config = dict(
    num_attention_heads=3,
    norm_place='pre',
    norm_eps=1e-05,
    extras=['capped logits'],
    init_std_qkv=0.0246,
    init_std_up=0.0246,
    init_std_down=0.00435,
    optimizer='ademamix',
    weight_decay=0.47,
    schedule='wsd',
    batch_tokens=32768,
)
MLP neurons of a small language model. Each row is named by its layer, matrix (up: input weights; down: output weights) and neuron, and shows model dimensions 192-287. Each number is 500 + 50 x the weight over its row's rms, rounded and kept within 0 to 999. Numbers have three digits each.
After each neuron's rows, "fires after" lists the tokens most often just before its 100 highest values on Wikipedia text that the model never trained on.

L10.up1218:484615453498423440540461503470528587504450546436433467480492584563508385517635496471474483582506518596469522552486453531596509564491495579546507460506592516572471465465494499442444383534533542495468449490513504492504576401494454453371485562533504514451468514491430419484505575512500457506
L10.down1218:551500483528482389546495542478464470517530477462477473521536480456586641592451452445447502567562480543523516561441427480476485500454486520493582541448475501493571454561484451405508434546409527504384538539490453535492481522497478475545582516540506462535522532458458462446437458459540498463
fires after: " the", " The", "1", " up", " an", "The"

L10.up699:560505565436472502514397594551455581511516519437420483574485336447548390476571533508518541483469539426472536507565458478511501524480431562493477475493551402375564592495571407502467494497488511497491604482502573493495472480512501482510505533442483457537523501647513435499548538464631445479
L10.down699:438556429515452450474541448539492539496566475554447549519505614482583460489536557534562481521474502457489505420498528580494497452596498447473414431523500452449546550437534437507533505516415541513636536479506366543548541523477413520474394419491480546538434493442493514498490498462504441399
fires after: " was", " be", " sup", " disc", " were", " are"

L10.up1141:581451508433484555423487597528554494602489523543492493597581411557317406440486443467575502515449470509544522569500559493503543548510451487472567532464516449517486560482551399398417430522474435565524436397488571502538564463479448521509513430461558475531501463653390502429467539567474426476
L10.down1141:519574487494498581553533534521484541490551501487557566569417524428583542545479549576425428499530462516510450551580459445554462461493424521545454534495490414549480487488509490556476486527546527492509484526383524393581519442513467499554477485499493424414510467568520519505522520482405660414
fires after: ",", ".", " .", " un"

L10.up166:489478436547541491567515507591562583507430570428497511557472502459450441531618552472585477615438582497396515470448452512497558502523515546525546526468471436479385544508487502518456484520519467459564489430454490433568610443566491422473525517440567529439518387540502513569566409490389507591
L10.down166:481531564383417487461489512499448443489542477543519499405594480425470450412349580488481541455569509521568526458555498488467532532541481491553459553528437586446546481581508472383548476508503474482529487521555481483453487570511427434504475475553458460570516600540472440386569527488522522432
fires after: " the", " is", " was", " appointed"

L10.up154:542496581510448541537517539424454518457539523468480438541496495575547542449480455510524626516516436522524503537507511441471515554497517548535579478468467471577509469403541510428531462471445473401501480620537548421443554485470476428459501431515563458379495498577431487501484471501553524492
L10.down154:558521565487502536540365491475507491604482535432459553499456508430428469467430460490458505465497495573558547488495544421547485447488435499512542443490565511523484514482522424521485544499474534500503460463509482497478432583498471375620533495475429488517523466539515543549538428537492437512
fires after: " is", " (", " was", ".", " \""

L10.up176:438520479414443511425491478476503557528393498617542475524498511489589433455453424505560418470479549573530569519533488434458484453485502573486542460553517481474456424557590413403472518496466498555478556471482485437498470604510436517448520545535491501485398522485530475534537490508459519524
L10.down176:509520498507492486496458530441577402487424463441427573471376576483457583495506588557529467444488499399477510436554497569542449424475480543460433476519628460404500444482468440494494537513582563374467493512524499512494468549519489482554510451460516511519411429515461590479426572504545549403
fires after: " "

L10.up266:570521526530445431500472505484458541483436533472443495486437490511461492448437456523437547472503452620513403485478524518508485398461501538513585541401558542477515436484610528482516502503496428411548495471441498489364583514623509496517550552502482454543427518570484511524458588540542575402
L10.down266:568522546390475556530503552458586519499469582469565474447418544625429499517418501579503554544528497473525468437524571448545446477509521518430434504493465488502457485430459459456543580465573545468490429423557595458493436543469520534528578501523588470456542389476582513512443485497440488579
fires after: "0", " to", " in", "–", " ", "189"

L10.up132:549468552536525459522532484578490513457519423538572482532518451495465423492549558505482465438568361450503474534464546523626552558519557498450500470477535544478559490408474389536443461434416420539435440503547488407486406549575518506563388446565518555477559583503572588445386534514557565486
L10.down132:483448425516525490515547487466560454542505547443514413443494449372491510589523489466499407499541556442505525507513509510520440500504492519613545478505412487555506566531527489428488441566565558494477439406410462420545561535451447542472596486545475460502571526540445547519473458468511509554
fires after: " F", " f", "F", ".C", " rece"

L10.up645:501515494505472475420590435468487585445417452543483477475599562532468466536516481555509555482452473496485437469521563519555431536497494511467493428453496473481433488530558462489444436559517448505622456507500511469491574454532528461535500418480477481508540470399458551479461498442468510470
L10.down645:600477493631565545541496578540536603508505572442450466486354623466472467472469472499553481457420512503556497538582498498492520486469414434487496389456573511536520500452430503669494439455500488508426506535508504429464494514427528574539528493476499451486442475512555466581521490500537458565
fires after: " Z", " J", "J", " G", "G", " L"

L10.up622:480564563465516487513458634520468412514522534528481420572499399404518532445478528520460528455631531558481530564537596417570511472470460482584509555459542372498551375451504475429541418519508439475419528544513457541393517518549591485465465519564461513486551554489471534481468515455532488550
L10.down622:412424410520552438533615503525590576616561484553564544472500438464473485503519482469553539500503464386471502576476471538540495585564569421499512458579554548531504509458452542475476505479474500436503512468495522422408435423403431443479538454449553512419379434476475604500547562481521479536
fires after: " |", "nd", "0"

L10.up1111:570469541537527518544455445455605454442554493514541500388539439607441448496476450539520497558496493527519505546528496542485515540576582479490584587567586464479600467473519545540465477473445460508417547444518418570488467373512540436530431568455520418518570522496459575487459557473572467448
L10.down1111:396500531586406427470520475582511484432435540425471499417433494465489540492479554494513486548561552461594500535419492509429523480488494590542548474508438571483543569447488507490463567438580528419378483507600563443475566577591482473449458478534416511528505522539466417549492459451470622565
fires after: " ", ";", " |", " /", " ("

L10.up903:471521489523510549444567459561596548537519493624543499546499503513559467505536422464568494513446464458622470540577439553561469490559495496499512369473424546434522448444485436508492538570459449514525581450466502500497611502467419492431485489542559507502539558507407484487470560545489540474
L10.down903:544497524489548555502414514503524518548606470496532447537502559486491578436477466537437511510476534597531533414484532505422559502508511431471411527427430419490492420493413560404524527442484512484432454613451508513443467546491589524467416500569480430560525521337550586469493542454601541484
fires after: " R", "M", " L", " M", " B", "R"

L10.up990:431525465490461541515586510459475530448432562516547461513480430426460479551457433445523466511510558499456517513474491551474523452564516616416573597416494481481524446401506409441592524488527426441529493500552497469545595559440460508443579541394473522441591412450481485490388499478467525466
L10.down990:504505533423528525465492518539476569450570444539453413624469478486422498580540557483534483456471417429500483492518388443527521517494546370540538488523518523584594487580519531539442456484461357491494516535483502504435452528555474425517407500576400443533525539432595529497589544393506510495
fires after: " ", " W", " /", " at"

L10.up946:517559535535520604434496568433454437463464435521483523518556428452507414487546526482502420490470470557465575505380478571541547498479484520554467534500505549543548428455463468529508457566528422538541591523507489475486568481582430490522536457498430401487531456461433534542521612495518578511
L10.down946:499397482521448516514531465526527403553505471523526531540539552470501505380457604467488561513476546466515425531527489496572460509427539492444467431563457485571480517515485542506542453482535552434511411493472468521435482511509635548458550462453555482500482513500550497490475487373528459510
fires after: " ", "J"

L10.up576:434544478459505508537521564522541496583494506523517531468444584451535543622540508486487597426441546525519428569602433518537495539512533543446565463452463552505500496475577493473495552600526501539530484461379448546424577525437494572446483498553526549460556535493493523509523458465473517360
L10.down576:475577497475533541440447463517480520528504569495489535481574545488495449536463528408381375619544376428541606469517505481454555477485477532600445442463498537479477482486430476476464500406501499457394512611497501517553422522538499489549539567449487539481446440513457433504492553477554455519
fires after: " ", "anth", "ra", "|", " St"

L10.up11:506508454445616510514525433519453483516475461544510503581547453571466413469577512530556484537494475531581462466547434496544489548517552502515523472498492484542516528544569402454593421560482431507544449498562538405447508524521470502509359481508460538393543514496436578546548549508500595463
L10.down11:475529479537508543501511530547569439493522447563508436543479485508578541510570616578467444573500466501377473426491474510509463494553571451525523447490549503551440475428438516476603506442475535532479503453389480491515610502543530533516504522511525481538475588484499421485554530430578485464
fires after: " was", " is", "N", ",", "R", "C"

L10.up579:491526533559484529445466420465518445457561521435481492427559533477525510514474484480513484465547533523495388501503524599506514522472533537494461524463561513435539494462538474471629421553563494483580520472457477512475500522547507541522544509459480333608493458440489553557518606537527516466
L10.down579:495560529496539483447520448571389385471515497561601493515490410510471444434462503530592460522501456533570476467513537492446591528505498453545522612511470508538463520491518519486493470501490551343472436427560453486593559565502549533522549546556512531503471577530434501487455506473551472517
fires after: " (", " under", " on"

L10.up1346:504527484438515449521446498483512530513396521519545455419449461451508358473476450530509466680490520576511426476539440452523439523588481573543523458503461499520484487536616552530500485460468477445465487496417471519502543513479477625508445570489495473438499544446495476559433452528505639480
L10.down1346:450458473503500549513523520496564507459560476498462506530519539504579534520522476529533491459510467486526441469407567504516437494512475442473467519463513464501550465407430543431573536594516468442516492515426379515578464553580521434488483415529472584477460452553470557461578637447543410552
fires after: ",", " and", " which", " would", " that"

L10.up1402:503492520432502476559415506489509563536527500500472426511436459508453587469582505558527519427540455504529520468496478441504577525503458514448586453475512580490592542482555534492538470512464501492519548455490532545594459487537486488534520368490479572533442451469515498482495427458548473416
L10.down1402:496546454441477451442449496519580482461501526522494551460496570493426516504483430504548572506515502547552562595590457522591401444424633450491541518456521510409461540451494524597430514495465406556539453517510532502533384497481439594515444495476486571457463422433431486548461601550554394455
fires after: ",", " (", " (−", "8", " $"

L10.up917:556526509512521560546555498433533471511446455643599524501519472459547400518492398552586480488449502522530530503580432557470448594379533538503535408473522403440562555454537399491544515531509448540516473445526499502539578469543456401517518537485553515376493397512487506469521473453555555516
L10.down917:436534516557487448550454576571561522500547464456434452471413385536463506461512503442516476539463557469600495512469515359523468390529491431577439534519542414544484378538477521566502446495395492513517508563462422508422447490443564522538532558573556459534492491406468476444541538488476463480
fires after: " B", "M", " M", "B", " Bh"

L10.up831:458495529434481508488538532585503539612513487469461459553478444494539542478488385504568555491411520485590572448475523353565455526516491452459425432425506508557544516475513463518504480497514439538593561475491488426461522508466557499478538453537535419452521428562508478455512502554530430536
L10.down831:531491389470573475545613556575588530441554488520539550530441436475449477421478511486539444459470482526388566489454459614451518502464425614496576462481502513480364491489480501501476551637520534520547572505539415545541553394454470558499598481496445490542468500481505501498572474466467549505
fires after: " was", " were", " been", " be", " "

L10.up881:483488641475480406532440440544558498503380513466446495468539604521532497509546510495432450470341574514482511516561481601540493551475519574477561389407465564508507531461503570501512504458388527514591512435466460446430499473519523448543555544477496493528583537541498422513566551526505476426
L10.down881:538529568538528579436463454431448536521460513476485448490456475456411469494475537575469471459505538456541558444423564519444427452503521556481561520495465481497497563573476524536552482495540405506509457525573528406373528518431447499533421433492505524526538532461482481474442487397547463539
fires after: " ", " (", "\n", "-", "|", "_{"

L10.up151:506476502387512504501469590524542522481537531477436471518560415518418524522509518461445506538681468466543450548405393492586571574491463510463484451518468481552500504437535462432441453504587500506473462525489470425410544426581555545473435503472472371576630580559468503535477603484587603406
L10.down151:518603492519523571491447547463483527508461499482544582540500431457449545531552486522566472442410530528473534533548557464462405552519544505475549520419469519472585485413453508534501539524452541500496530493492464510467451517410449484463598464519493609459486429512519425492550439505420509601
fires after: " |", ",", " are", " Tim"

L10.up1044:477526554424484525482323512459482558551497537486429523552572473531407500441537605553582435592486429453509547537555521566467411633514586533491520502495478410586644474464435428573476486502500490498532553518485487467524568515508486520545499532441511515404521490450480467512502499484526548474
L10.down1044:487472472547596484439552498542574433502505470526534468432482494505531497569523479502457552474458523478597542538368539552495531534420493404417544540476515546476456524498620551386408450495497477440541440513480479474543490490516552545542520466503528431515410484468415582519546554514514472478
fires after: ",", "B", " (", "),", " first"

L10.up150:508530522495423508504461539462532578468519496485513479516565505540480450496476516467466550600548471565521551570461473534471601629536570612498565486422562541526546400495462406474484436439429461458504551467430510515529526466476504512484447475530504525479593515555574457511465484487534516493
L10.down150:549509521437449588587575468481559476526461633444527443456496547547425402529437498498491524552550481611525479458541497441533572491483599530556564450488521550539448545532560439526449449482549526527409433460460482471570451481513467572475408515591507473608522517489487533525502484579507486494
fires after: ","

L10.up19:508561493569523467564590490489471575537459478455490480477516507575425519513399485514496429535476481506464446537490472526433489493466544586493535494550527480522491542569486488506461509465459493489488510469463516490466501585409460522518515500479525475444499524635494434487615543561598598543
L10.down19:502514573473480474580498569497435537478567440517471521536486488508412524509586463459523455525543423454452441506535450509476568510553482418529469494472476498426524445443550551449508447515484574645481460524479541540624458391562485457459514498578531495474373410438542458502508494462507479535
fires after: " |", " /", " for", ":", " ", " Team"

L10.up1096:499593477407513566506469521482448524484518550540561526397581625582442437452402480416512432520496456512568525582519468559451464491553507599550501516401529529544565414610542440557500457513461463452482528478570517508494543517553397497425442582553471488403463552567570467468464547367510508404
L10.down1096:548461448532544507524530495415514557524504546442529525566561495548442603551522503575453446514405510528563517579487526543507562511467492504523556547557532524371397477389448441560558537498516506569520536593515455481501570451510476484551532448531354460554446490439469543518580496481531478438
fires after: ".", "201", "–", "202"

L7.up371:553526470419497420395450592508516461465553601457473505370498480588495374466407523529520531476434426604522448444510476493388536529611474535578564574479554442438534528526389504409571496449486404489500526418540474511526454480579450462618567484554521437492489485465456429491560503494596479612
L7.down371:486468477464535552491616431442490561545430430588517446523541436448536660479541483483534546448495498487447598469479509521532456476463484470447425413458443501477512551491537527537444527519520573563563455536489536495471490484484523526419415501440471546460571494539560470508480533491368534483
fires after: " ", ".", ")\n\n", " the"

L10.up47:495605513521483521485512611439541479496449524433403431518501484473555453424470456449468551489478549547495510412415502478521449522510486466545502637449536477622481456471475499457584472489440476351538548495414480517478583588512496472483527524535545449547556517495408496538502488555607476502
L10.down47:516413506447533495505472408438439455564494490495577531523430535498502522520512530489554486486441480575489522578457540580503500512473429539469556498451507444510511629558494560504575540521433463534537470456379561574529541516563551533468457528461416528467492459538536466518477451381394558456
fires after: ".\n\n", " (", " "

L10.up1046:550589505468520509499496540523473505507447437534543475526537491551522480456470468429510480430531397611470468571433499447441491475583488537486530455565505568451469403518482548483555503474485539464437501483604497472535537505586521477382481520509524458525479486479454525342431555452503488448
L10.down1046:537505460541519454450512464491545489398450480568497525497479603483479497492494609554507540410495486477462580502482495575478498495466435511501458489504503423540527524533560487488497446541512482525473562531510622571430448443467437499478530492420511616533464407470496559448555431493576534494
fires after: "–", "202", "201", "200", "197"

L10.up60:510454617411493557638483531494500456599471503575494565491484437530501400433452476512462526552466500513624418461554551473553522483488480527462539464510460459460586500455473486478500470457480463547592481508555555525462491484484495417468603487530452498536555483500460542455510467390472500501
L10.down60:459472531538519534458487390556528566487487462478488483514516502517541527574582595419456563548417445429590458473503538450484527468497522438498371474537477511453543578488438551563505487528411550487523496537458460455447604496480483419482415523526526425506474503522592429409525433456518534467
fires after: " ", " ("

L10.up835:477540505449508583523444527467647519476479488522513543490531509463417524470570489422516476416528505546572487596504470569495550497520530559466514348490505526480452586536578520554540447470484513548544432447471557459535519492419459500381414457555509520450536467475473457485430553496464510340
L10.down835:443483567546509378528411493497433587492444509454498407517463462522454514570481534511524500531532455470406477414449504380473499471522469511532484515437473509479536473464491485505494580487520508464441531532445519474520515434531598474579535483504465563473401398522518504427515471525541510585
fires after: ".", "ipl", "0", "–"

L10.up539:534566486497488520488476518447460437428404465433526458605520488500456433551501465552556547478432521495510491503553573515415435527495501584546440506528457548528483401515450479478603437527428470492531530585493505510561534539388440461445445458428428581415587438486425484468520428511517586464
L10.down539:524466469568470461515526549478569512533415510606473526503471466469505488456534511428494465552512547466439492429470422513526422483500423480436579354435508489506563490489459482527496483501478572461483508525495488413553515493537526437482568452540505418546530566432468528465491561532520463515
fires after: " G", " ", "G", "P", " MS"

L10.up1090:536561497553497530561448554468442599515442557529447490490507470485499512442465434547486512535455373516446561433520486564501511537456466487533521503433589415454415484508483430390557476479492506473530592429528459494426582476480505486494564490593486385523530539426466458493525528463554421511
L10.down1090:443461428401531458504533429489530460539562593564578442416469525455542474612490498488554497496456454568487428571451547553527437552545496464522529470545531458474445492565405571520402464547574522494521440454567473581532417531523523613456475506452439502502508479587560512516527446433523523484
fires after: " (", " and", " "

L10.up560:485581571430540496550439553412422496547446509532403495436516439532539454498395567471532549503481430472538494554517526511557547536560509680570485480425531429543485521580533472530479398483436456509549458469540442501402516578499519529441491486555478517572567509469383453444499406473545610462
L10.down560:448473519415514511512546462545568472486507395488524438471550418408461526441488452505550428554458495519499438571459585400560511461500463543518451555484483507527514489452554394491520512632490482644503515568455508443506483517513550481544460516507516465354488448435411452454450578490482376471
fires after: ".", ",", ".\n\n", "==\n"

L10.up593:525506486516497443457473473447512392518443453584490462545419467475482484521468403464525623584443571456449561521472548483496568545515424497522513464556381472553491526472475467474570416488474511515448454418441547538384424444486397496452415458467606507517510491529472513485594466610548572528
L10.down593:516540497483465521522486498550503535563511448518481478427557469448445530430478510550467428501516449499434420419506425494623451520498438567526482527415514493401558504526522494616513526591426504487545520526426466514551517477465546575575487510506562512578482449508543487491524445484605535543
fires after: " A", " a", " the", "A", " an"

L10.up1247:557533451487448426547513607501498609483440544456393471558549423544417498344593496478584476454462514420523577469531578488480470507433479543558601563466581552526557529427512426549593467439531436508500536435479462525535548425507430559566532490568514457523526451375464498563461522439525480515
L10.down1247:435465460511442372496468571475629489570549534465499484516400555466547483463482532541510486543529467523528396507435502631443574591597468501459513512512478361498406380542514537435482570537493556493493444596466449455486530551632484371486560517563477521525555507496507588487434487580495521483
fires after: " was", ")", " a", " ", " is"

L10.up1016:512603477393514462595493435492524537542505508443504509509528452547510521487431493543489592517545524376508464477447571475473472512528489566533522492565462436478483573584582490549528495475589500469537595514525589516502463460485527579529475465612494404489440540409470504614501547485634563518
L10.down1016:519441525537532628507520633465509478481526517488433475444596529538469502548565492470486430464496551430581506455472489564560542558447569505515549536524511491396557386454506552456526477475463436523518502532495498420524543578526484515518547563407444546461506463516519469434519457471489519461
fires after: " to", " served", " he", " was", " He", " would"

L10.up1143:435542496456539459439373482446489511495501543526421540424497493544466536427499507463444451524455469475538529479477469535547459635633551598521527565469542483507589496521495516446533464536517451526621533505547506502455603465453510556493528554582429376475592497517470532595433485529477515452
L10.down1143:543430500545516550552503504505516476484566538424553567553481502432487556501409382509400428610482511532535493499548527430500429447398488480519567570525490504462408541474495489437437557509547490452421495564502455438532434480449441492456556470507489516566401504491447538417541469487591476520
fires after: ".", " "

L10.up393:499465513540420493519482485468490531461506502480441508525432584434515606482458479439477562593439448621439512465502498551594535616588444492515588474471555495455513561468606501354480536522496454416454520439448492455513559466503424515520525415478524471539484546559496449422459453471507510528
L10.down393:588504501479589444492415566453513541601484487510524506564444516490458483404473517427477428432580485538552472456536535489585530396524493578507509524553435525419521500515497395566435454424492439468449536550505423466517466558531548451548479534496396547457470493548538527470428491516514530477
fires after: " the", " that", " The", " his"

L7.up502:500445495479516485532610541441468479485537523485472537488478472511348562496460541510418452492539399411518545583409490489530497518450513431470471462399438431532454424582561516551541548504575372490474525530457426538438417502524505455519563506460480564432516475517479433478485479516568488526
L7.down502:538479476418469472512486411633568478488398477496502462483562500497498489552597346531564511554450476477515475456498484505439480435474505434483480450556565559503557530517541448534482527572506515484533548460512481388509494464463477585504529524542425479524436463480421546501516513540554470466
fires after: ".", ".\n\n", "\n\n", "-", "==", " |\n\n"

L10.up782:569384459432526476428485520604555606488561607585528539488456489493429468556441499447570465427570490501573482560461560548505530497549649514543558567403500519500561539353561502436481492497469478554545466407545544478375520462457507528501476445458502531535472537515399553418509499522521473449
L10.down782:492474460532492560538525421470511438547480557518589465467525486584405455484530494537510547513488578556599531488420569587480562491439446482439511492570411472564440539533530451569518513476630539456440470479448373438559549515579445542447464450500474413475549501516478504548552482481510512519
fires after: ".", " (", " .", "r"

L10.up1291:550531440525431597487518466489507549432423576553478452500446410529453402404573464583536534573592460440601485476441509485551578490490625468521505463419574548496447469393543499466517502477485450427408490504485645456486460451544510544481465519541493364536530458469613501593336596475480482549
L10.down1291:417483514462501527520503489511497577561498483548489526538563574510528539544601428430421540536420465504448517458547473488490534574487494417441579545527512392486518405542454496465512483541457498454458553513563446494562526457527407488499541491432458570452565500497508519555578484430495546439
fires after: " the", " was", " served", " went", " taken", " were"

L10.up788:436544464478512563546530510567559533524513456507567535493557438481517542494523421592492498478521541611467457476516514469496516546476518483507487516499460452603415499472529494450546546462610465489531483454463472464485593404539395471493464494498441529462491590588539565527478614506488590517
L10.down788:509473488466539481508507516351446476488410499472519569564449537470399592444429515430545505487550488621424434495498430446624441590489436520451587540461584605412591555492403491484500578480463454541454497547519476549468462489545541535514538491445581504485520478464528503508488511457501456516
fires after: " ", " the", " Kl", " I'm"

L10.up771:510555498494493552483561619514484533425471419466504449573561458444443483457530386530533509460605510568495409387579488518519469525526460565548524371404406509454496424486499474523555412545469524599455539580449530453499510543612572495455491459542498501555523597484529511495487486446526549582
L10.down771:586474396474471474553541482427488407477472517392486495489510551566561588604428431521521621512449483435487566487472513516475532402489478502443501479508468501538473536452554568580505549494587500572529528497483527563519418507576416493451542495612460491465545475535524486450498522526444478512
fires after: "200", "201", "199", "195", "202", "193"

L10.up5:580450574476494483448490491561501635548445574475460519602480544515475520495521534544546508505506495550585428541477485474489497456487515568491538492428531482535512459401403522578470489542478497506514408496478458490427478476564499405507481368488518423501511574504528523549496442458496439461
L10.down5:534522544559422479554431506507512465481447489579488504495499490524481411457450474425414494544504451503548503470556464468598533528508544442505479589451432546497546406552458522453548472416517450458500552478514398442465445509555567472481481526538522449505515442431524539550594456620504485471
fires after: ","

L10.up57:509521438547448529544524473508523495548508454517570424505470579434538501539459408490498537515505481473422515561437485470502519491605486586539459499488470508500422418516492508535501556524468519574463522573516473424421505561527383431453520425483399503422507446557407466505578530570517540570
L10.down57:520577653462514587488461560559496501513532432467506579498526476553413505555423523458514506476470455470405499431493408527558563556549440570487475551509464556530578435482395488530449509588417506486503584549527531420430500418531395479466405509465441521434554471438480473509531594533453498501
fires after: " ", " the"

L10.up684:494608496454496457520478567494478439480522482576386528502484469467626431451464526502460555545577503505517484540527438482616501538577480469503531489467371411544537404549520482482498440581483518577461507481530493455439484538575468443509488568581503477426440555511535446471463533513503512449
L10.down684:521515478508464481538468468428388507528430457488526466449496469507507404451487492523511433535433417526632451483493396452571563585535502590444572478504581519505452472474485465588552468487441550491470476549539570572486482551533478481459510502469449534362521467453465503552553526562570600487
fires after: "0", "4", "8", "5", "1"

L10.up1215:533490579438480500526476457449574504504342554527399469497483494620378455473479495474494487552496514486577556563382450425494576519515591574444489471427537514606435504531515453453576474488535376484506504491491471517456545455559352511470475531535521454488483455547439456467504513551556520439
L10.down1215:458625598469484545468489440420410472373603457542480513512500548423543510427537566562504489412502489475435503510564522557643498494584468502492518489472478437535515403498476572483520541569616566487370572556555501469461376510508538576516493537480483546490574451572517494491530469587543472420
fires after: " \"", ",", ".", " m", " ‘"

L10.up404:426601490413545518455482474460605431462518536513505531527604527444483488506451510472536495525512385452472486480473561490538436489592486488537577515503498445447393467442442580528463523502462579528538457476487488466529498494506487550581514561548538490426441548429533516477464589557414541553
L10.down404:464380491583560375499526546573466405588424618504449471469466449459511485449644476532489473514498506456562559412512577543520549483455483507575503495489477539466463550569507569497479422495452402524538558359440469448487437505491506407453486550503579548505505498477494459515472436404559446564
fires after: " B", " K", " R"

L10.up1438:465598434473654434522509462485625679512508403595484487444470441553442477452472411519431506648465506483527540514446522495533451508483485522438500424483431559502515526460549484494486533482486490486434510488530453567498543465572437574477442481517545488471555470468532509501532508493522572504
L10.down1438:469496461508481367479427503522497456514453398446559473494542528557581437484560496433528539452489549503502591493441501412463478502515408473597458532447539575498511522431569467498505430555528572443519400510511531422451554528438465437530406554538444486555480525474457526475580447482505534409
fires after: " F", "F", " D", "H", "-E", " "

L10.up121:515478542442434478524578583467569525483543564487519473542609413464429451529513470483543399526523401432415411545517598515445494553574475611711527440527429596434554525541485504513450431522578599545510506539565557542437534433551541491474444563535546493443457533456486429533388479512402569531
L10.down121:552505403549474501496401440429523544427485533458579505437557528551472481486442540535490534466479541477460544507411523479536492442481512492443493575533540443545407506551506564482504484440483442498482448571398423426544425576495457493492529500398560406478561438543517563462522501536536455498
fires after: ",", " which", ".", " that", " He", " saying"

L10.up454:555548500555545480549549485538530472472491372479501456425465383551495499503533429461463523539456523518524548523455448445451536533561537579433543523411497480558534590489513490419509456517504448541513522402453551511435473498551400474465516471508463529479502505489409533412542584538493496466
L10.down454:492517497374518441491463504565470450397488450529443475530476574478497566567528492441581513551545409575490494452488524482489547470537467468575446471471598554495519554559522427475460544504458507409467532541426532467469498534461497530578430461586470510517490529493489424513605539490538490521
fires after: " ", " $", " a", " £"

L10.up387:472484523455588475479525549555550532479572450525565521504615524477376466446483433588461531457434562445513470505451460510409553497585508521419525521452552491522499511403495431520450470465426514538491506547526585485489530434501506478564403478497525533456503509542501458466446501414493561499
L10.down387:482485472501536556434521509503594432500554531422488532501465484567476548496473446563544417571424449495451496550502458583575452426491481490521421496512549494418502573558482478537439493495569524468545510479483484513480546476557369479447503479574553481480520532452500508528559423489488506526
fires after: ",", "-"

L7.up725:416553479585453514440477557522574518509544498540436514456504440486441439434438478508527381522491564459500416484348536539574503513374561460619549459448414460510470486486471487534479451531506389517551564456521499524406581480588448444538477434564524560491524497466532510487526521425585534579
L7.down725:512424553482586450453517458461493456481521567447533527562489560527500480534572500422489520506475481529469529406610461510407527529534446505413469541504497524478520426443522553531540554570493438481522550461537471503596466532497485540469455442440546452495526429478538466415600485567480582418
fires after: " "

L10.up686:414510469502430427559431494540474575495535477469447503462525414532514424477487453440442504474581499508525479556547509458507466416560478521561483506527435468494470483519527452473505497585492605597552558464570572533458398497590579427579515520624447454593536497496524499528534514476510518521
L10.down686:484534483474460515447478528465485539499490514595484460440559475552502555521557485507547457520435553405520518512451448494528476527557481499476442423502507519560448487496522399592530488534540499473511531548416470516455499449499452589413471520457557498530571488496505455501471499565568477567
fires after: "201", "202", " early", "200", "-E", " January"

L10.up1413:635487507591460538528496521517488497421492448581500514487527470547507467466494511542447603431518504471448520472479481616591498514547528453470487486468417515439546511486589501404559528503527491554537451524519400419380511510472300562554544465573514532511457518442444433440487535499488511506
L10.down1413:470534439504445454530518525613489454575491566493360452427475542451534573382597483477467471584542551494486464612556549477440525414551497566597508471469483547579459499479544508569455486497479429467457505501458523519535531443484493528469603489530461443515464482465492511502433523477522596533
fires after: " a", "==", " in", "===", " \"", " A"